python train.py --n_layer=9 --n_head=4 --n_kv_head=4 --head_dim=32 --vocab_size=2048 --positions="alibi" --qk_norm=false --init_std_o=0.00466 --init_std_up=0.0198 --decay_shape="linear" --final_lr_fraction=0.0 --batch_tokens=[16384, 32768, 49152] --train_tokens=204400000 --steps=6929 --dataset="wikipedia_en"
MLP neurons of a small language model. Each row is named by its layer, matrix (up: input weights; down: output weights) and neuron, and shows model dimensions 128-255. Each number is 128 + 32 x the weight over its row's rms, rounded and kept within 0 to 255.
After each neuron's rows, "fires on" lists the tokens most often at its 100 highest values on Wikipedia text that the model never trained on.

L3.up835 [156 132 168 135 144  40 102 170 177 123 160  92 122 100 127  89 110 104  88 121 153 152 158 122   6 164 173  55 122  85 133  83 141 158 146 105 150 133 109 171  98  54 185 131 128 180 147 142 127  93 111  99 104  73 111 154 103 131 101 157 121 111  96 144 103 165 102  71 145 122 179 123  81  79 107 104  98 133 104 177 110 132 145 138 142 144 127 150 118 114 191 111 128 130 160 104 191 161 130 104 151 140 173 211  93 110 109  86 127 119 156 158 137 132 133 140 112 129 159 125  88 121  84 145 127  89 162 109]
L3.down835 [146 191  99 127 133 159 190 210 120 111  81  96 104 106  92 108 153 127 135 166  87 153 160  80  88 111 135 104 121 166 178 171 140 116 124 165 159 120 220 100 122 155 165 120 147 128 115  89 163 104 145 150 125  67 112 115  69 147 156 125 112 146 146  86 113 127 141 106 214 130  65 136 108  79 124  80 111 119  84 118 161 104 111 183  85 171 124 161  99 164 108  98 162 123  71 100 139 144 102 115 173 165 177 126 130 122 104 118 140 163 147 145 193 215  79  40  69 134 129 128 125  46 113 172 157 129  90 158]
fires on: " |", "y", " 1", "or", "er", "ing"

L3.up976 [138 103 124  77 105 161 152 118 173 120 134 145 114 129 140 117 175  89 127  85 151 120 113  64 141 134 126 177 115  82  93 142  93 139 108  97 122 183  85 110 121  97 170 148 162  97 108 114 162  96 124 199 174 145 189 100 127 234 105  94 150 122 113 108 135 143 199 146 143  98 129 134 166 168 116 136 100 134 149  49 179 149 111 146  97 105 111 168  95 146 107 130 110 148 176 151  98 186 132 124 144 190 152  97 125 150 197 174 199 116  84  82 144 161 105 184 148 139 165 153  83  89 109 134 190 147 103 136]
L3.down976 [169 150 146 142 139 157 124 106 175 124 161 150  43 157 169 187 103 114 105 157 135 122  96 145 142  74  83 163 122  95  96 116  91 153 116 138 171 161 164 176 143 119 100  57  63 159 159 138  85 184 130 103 130 145 147 202 142 158 108 142  88 151 105 185 106  75  83 158  93 103 159 141 130 180 127 111  78  99  86 174  98  37  99 150 136 147 135 154 181 154 117 145 136 117 135 128 122 124 130  90  51 189 108 138 124  97  98 189 146 136 173 131 158 147 124 147 128 150 112 160 116  84 169  89 111 122 196  99]
fires on: " the", "f", ":", "ent", "fl"

L3.up981 [144 143 137 202 157  65 186 158 152  94 113 118 116 126 127 108  80 148 138 114 146 137 103  81 123 111 123 117 103 139 134 125 153  44 103  77 131 121  93  62  98 121 113 147 115 159 100 105 135 143  78  83  88 191 115 138  91 122 114 133 150 106 150 122 103 176 167 126  95 111 118 122 185 124 126  77 144  83  93 107  97 145 146 113 169 180 112  95 149 115 167  54 173 140 159 109 152 136 107 154 128  85 153 106 151 159 124 186 206 126  98 130 114 186  85 123 109 162 147 161  97 128 150 136 127 117 144 130]
L3.down981 [131 120  95 127 176 118  52 118 139 137  77 116 148 110 104 147  95 105 113 166 100 147  48 234 135 104 139 114 176 140 107 107 162  87 109 130 131 165 145 181 136 145 139 115 165  98 164 119 115 145 104 125 159 140 140 127 104  88 135 136 149  90 135 176 145 127 127 134 144 196 163 121 176  95 168 162 136 164 176 147  86 118 125 104  66 121 110 195  81 136 141 115 106 143 111 104  78 182 160 131 152  84 215  46  61 114 152 121 147 120 118 100 129  90 111 108 112 134  76 126 113 149  82  90 153 142 159 142]
fires on: "our", "if", "ap", "O", "f"

L6.up241 [120 121  97 141 170 192 123 124 137 140 132 179 144 102 134 107 161  91 152  74 141 173 113 128 147 139 170 156 112 135 153 156  95  91 144 117 105  90  85 133 150 101 193 145 169  71 174 145 136 117 164 103 139 163 181 113 101 180  49 153 187 127 126  64 145 156 157  74  68 137 101 126 152 174 128 128 118 182 128 177 170 141  86 109 173 100 109 107  91 141 137 120 125 107 146 106 188 174  97 120 100 188 135 108 109 123  81 128 170 116 115 137  38 164 121 115  95 118 188 148 148  54 130  89 161  96 189 101]
L6.down241 [154 173 172 159 153  93  59  92 112 112 150 162  83 144  77 150 119 168  69 193 160 109  60  72 108  72 141 165 162 166  93 101 124 151 129 101 105 131 125 164  68 111  71 150 178 123 136 148 141 180  57 159 101  83 203 135 128 177 177  98  87 101 152 145 108 142 134  98 115 108 116 122 126 113 115 128 156 122 169 108  95 137 118 128 121 121 130 164  84  95 155  67 183 112 129  93  86 108 124 153 133 136 108 132 150 123 113 162 137 118 135 157 150 120  96 222 153 106 101 119 135 166 115 149 149 149 138 159]
fires on: ",", "f", ":"

L3.up85 [ 55 115 158 130 177  74  99 129 136 196 183 131 127 145 134 145 172 124 105 176 182 159 135 141 126 118 142 147 111 111 136  71 108 139 144 155 135 126 151 146 122 168  88 121 101 110 111 111 190 156 111 185 138  77 157 157 156 153  44 139  80 116 130 144  81  85 121 166 129 108 108 161 173 189 115 151 126 136 120 128 177 124  86 139  95  69 103 158 131 127 183 122 146 170 147 202 117  80 110 166 123  93 136 172 103 153 127 117 130 133 138  99 151 144  99 158 175 130 180 151 115 140  89 139 145 139 113 152]
L3.down85 [121 120 125  85 182 183 119 108 136 150 120 114 136 227 159 116 142  88 139  93 119 114 114 127  73 197 110  99 154 143 118 145 220  43 101  98 174  75 129 153 163 107  78 160  80 117 182 131 160 153 116 119 155 143 127 167 230 174 132 154  93  88 112 125 186 114 140 147 197  88  85 144  81 167 146 189 197 104 137  87 136 130 125 153 189 153 122 151 153 119 102 133 109 115 105 117  74 121 111 112 127 111 137 105 128 127 140 145 171  91 165 162 158 182 148  95 122 130 105 123 122 107 108 158 144 147  55 101]
fires on: "th", " place", "-", " year", " years"

L3.up581 [183 100 118 143 112 158 100 113 120 152  78  93 137  73 119 136 107 150 143 184  99 112 166 117  86 108 143 154  99 100 113 107 136  78 174 121  95  90 138 112 134 187 149 140 153 127  82 142 168 169  78 106  95  61 151 122 109 101 168  76 104 192 160 155  40 148 122 147 120 132 218 132 130 163 184  88 115 134 118 140 180  88 129 195  91 158 130 104 187  91 113 116  95 120 150 134 108  97 146 134 140 117 142 116  84 144  71 148 126 155 107 171 125 140 137 137 147 150 162 129 132 120  69 126 144 101 191 123]
L3.down581 [134  85 117 116 111 135 164 168  71 156  99 115  82 147 100  84 105 107 179  91  27 105 127  79 116 159 164 123 144 144  82 163 102 138 137 142 109 147 158  61 185  95  80 111 103  71 137  78 112 159 148 197 154 100 129  94 140 137 179 120  96 135 162  50  94 126 136 127 162 149 132 160 145  96  94 119 103 108 138 116  93  87 188  49 153 108 151 106  86 188  99 114 137 127 133  90 104 123 147  58 109 119  70 126 126 133 148 118 130 143 147 124 199 191  87  84 148 131 126 120 163 134 153 138 145 149 123 163]
fires on: " |", ":", " 1", "18", "F", " "

L3.up943 [139 125 170 149 155 107  90  87 147 146 125 131 118 116  96  76 143 127 156 126 174 125 151 189 130 169 146 160  67 111 175  91 123 142 114 116 142 135 180  90 124  74 165 135 169 138  64 181 176  91  71 100 134 164 135 178  94 161 148 122 135 127 115 147 150 126 112 111 149 117  70 128 164 134  69 110  73 115 125 146 170 126 137 143 105 168  69 163 145 191 169  98 114 156 192  81 176 118 110 110  94  85 204 102 117 122 114 194 133 141 128 136  78 128 122 161  87 164 143 146 136 149  96 112  52 124  88 102]
L3.down943 [127 148  97 162 117  69 104 194 122 108 119 128  91 183 170 136  99 116 173 101 136 101 113  87 123 186 112 152 139  92  69 130 103 135 118 153 164  93 128 103 116 118 144 123 101 104 177  62 176 105 172 142 141 105 147 132 144 145 213 121 124 136 135  56 104 116 107  82  47 133 132 155 118 126 129  85 157  90  90 148 144 138 126 145 152  93 224 109 129  98 102 104 157 111 150 119 141 123 141 122 121 122 121 103 191 144 141 195 126 132 136 156 179 148 143   0 167 105  91 165  82 153 171  83 169  92 131 110]
fires on: " |", ":", ";", "ed"

L3.up588 [160 121 141 122 117 161  79 202  94 127 133  81  83 135 115 127 142 135 123  90 167 140 190  91 163 120 108 178 156  89 121 102 179  94 122 161 121 143 150 112 112  57 162 182 125 146 130 228 134 175  47 169 100 117 140 138 125 165 114  77 131  28  66 117 125 110 136 153  45  97 141 187  96 152 126  74 139 191 196 107 128 123  92 132 169 114 159 111 124 177 151 130 152 186 111 136  97 118  89 146 115 145 173 133 191 165  95 178 101 140  91 132 113  87  94 125 164  68 111 133 125  97 121 148 113 110 103 126]
L3.down588 [ 79 154 179 142 117 122 178 105 175 152 164 135  87 169 110 131 150 117 193 176 125 131  92 132  70 156  96 109 152 146  78 134 120 117 136 116 128 110 136 109 136 133 103 115 151 149 127 116 204  98  83 228 171 105 198  96  89  94 155 124 111 118 170 131 128 118 157 126 139 176 151 128 105 160 102 106 146 127 109  88 129 121 152 147  94 116  99 116 121 125 153  90 142 140 115 145 145 147 123  87 178  85 203 125 106 158 105 143 132  75 167 196  87 118 194 128  80 134 163 139 144 191 120 159  81 122 121 123]
fires on: " to", " and", "al", "h", " l", "-"

L6.up107 [128  60 113 174 188 123 155 140 117 113  57 128  90  33 137  95 127  83 129  67 171 128 151 127  95 111 162 148  41 142 181 112 132  84 149 151 106 211 127 118  89 104 194 144 154  85 189 176 165 126 129 140 117 179 121 143 115 127 132 105 111 110 145 100 109 152 150  89 134  55 204  42 140 139  97 134 122 123 104  63 154 143  78 165 183 120  53 144 115 113 125  88 118  95 137 132 111 148 120  88 161 162 192 165 128 167 150 164 130  70 117 130 142  61  89 127 167  84 140 124 125 128 149 123 104 109 152 148]
L6.down107 [111 129 152 111 162  96  14 140  99 149 145  95 126  99 115 126 101 168  63 143 110 110 112 163 112 159 124 125 152 160  90 124 118 133 114 190  71 159 131 131 171 120  88 136 154  80 120 181 142 165  93 130  93 132 104 137 128  78 110 185 105 152 154 158 128 159 175  84 181 115  80  92  87 128 161 149 137 127  89 162 137 141 171 144  70 133 122 111 106 172 180 176 184 132 152 129 104 164 132 121 114 121 166 135 135 156 108  98 158 166 127 172 117 166 112 152 187 140  97  30 165 136  96 180 122  97 166 187]
fires on: " O", "ol", "O", " U", "ur"

L6.up521 [205 120  79 124 136  90 105 176 101  98 104 118 115  84  80 119 107 127 121 119 191 165 141  45 103 189 150 222 132 124 153  85 159 133  82 139 129 136  79 118 126  78  97 141 126 130 168 171 113 147  89 121  49 199 100 132 141 167 106  95 128  90 132  76 143 137 149 142 135 169 161 141 168  97 135  72 145 213 101 117  87 131 166 101 112 130 112 118 151 180 170 130 119 121  70 108 129  87  67 160 112  99 137 112 120  98 171 147  89 134  52 119 107  88 149 129 165 118 199 142  85  81 137 143 164 108 161 119]
L6.down521 [138 129 140 118 148  92 148  95 164 162 164 153 148  99 102 133  82 170 182 183 179 110 111  81 141  92 116 134 137 149 122 180 167 169 146 141 151 129 130 153  65 157 142 116 148  94  77  43 132 130 128 154 117  74 154  92  98 163 169 170 124  66  94 104 143 120 128 152 138 116 108 149 142 109  98  92 199 112 172 112 113 102 152 110 139 180 172 119 175  91  79 120 161 127  57 146 137 103 104  83 106 110 178 116 115 134  99 110 106 100 102 153 119  96 117 108 111 120 143 120 131 117 135 169 115 143 148 145]
fires on: " to", " 198", "ro", " and"

L3.up948 [184 129 143 166  94 110 106  81  73 122 128  52 105 129  96 114 147  96 132  82 174 122 171  46 161  94 120 139 123 121 123 114 172 136 111  95 112 113 147 159 124  65 125 131 114 128 159 136 169 152 127 132 112 147 111 112 167 132 133  97 112 107 119 151 152 150 139  94 136 116 165 124 114 113 110  95 160 170 157  89 129 138 184  94 130 112 140 144 145 179 169 107 138 126 165 185 146 162 127 185 167 108 146  89 104 104 180 159 131 199  81 157  99  96 126  86 149 104 124 115  51  84 143 153 117 112 157 144]
L3.down948 [141 123 120  87 107  97 162 113 152 195 143 152 123 114 100 141 128  64  63 134 141 124  91 100 134 172 152 147 125 111 133 115 154 117 153 116 151 109 172 157 165 162 143 234  90 124  98  67 118 117 178 146 155 188 127 147 112 105 104 150  76 123  90 141 189 118 121  88 121 106 133 161 118 127 131  91 170 134 124 101 157 105 149 163 127 150  81 134 150 187  94 148 158 127 132  85 130 133 104  68 101 149  94  98 103 137  91 133 118 109  87 151 128 116 120 121  95 148  62 146 161  89 135  88 101 163 167 160]
fires on: ":", " and", "ra", "ro", "ate", "g"

L3.up829 [183  91 122  82 173 152 111  88 107  70  85 125  92  50 155 162  82  66 168  62 199 138  99  79 113 165 128 129  86  67 155 120 139  83 132 133  88  52 119 132 101 105 144  87 161 173 216 169 105 102 131 177 155 105 181 145  60 162 108 165 125  93 150 165  99  75 120 118 139  98 139 127 133 123 137 132 111  97 104  67 170 143  92 111 166 103  95 105 169  90 141 139 136 133 105 136 147 137 139 144 188 112 143 109 126 159 114 139  55 155 142 125 135  99 123 116 189 110 129 110 147 159  86 152  94 185 152 138]
L3.down829 [110 173 124  92 111 116 105  86  74 128 151  98 156 124  40 124 143 121 176 144 158 128 135 125 147  96 106 163 147 139 134 150 159 173  90 135 100 130 110 112 114  92 116  97 121 121 116 131 144  91  99  91 142 114 135 138 140 131 162  92 186 121 170 125 127 150 103 145 148  71  87 160 108 163 184 118 186 154 139 131 120 124 178  85 123 132  46 134 106 141  96 163 140 151 173  64 136 169  73 103 148 162 120 142 191 154 151 129 182 126 146  95 140 116 104 158  92 122 167  66  92 135 112 184  91 124 194 131]
fires on: " U", "U", "art", " the", " O"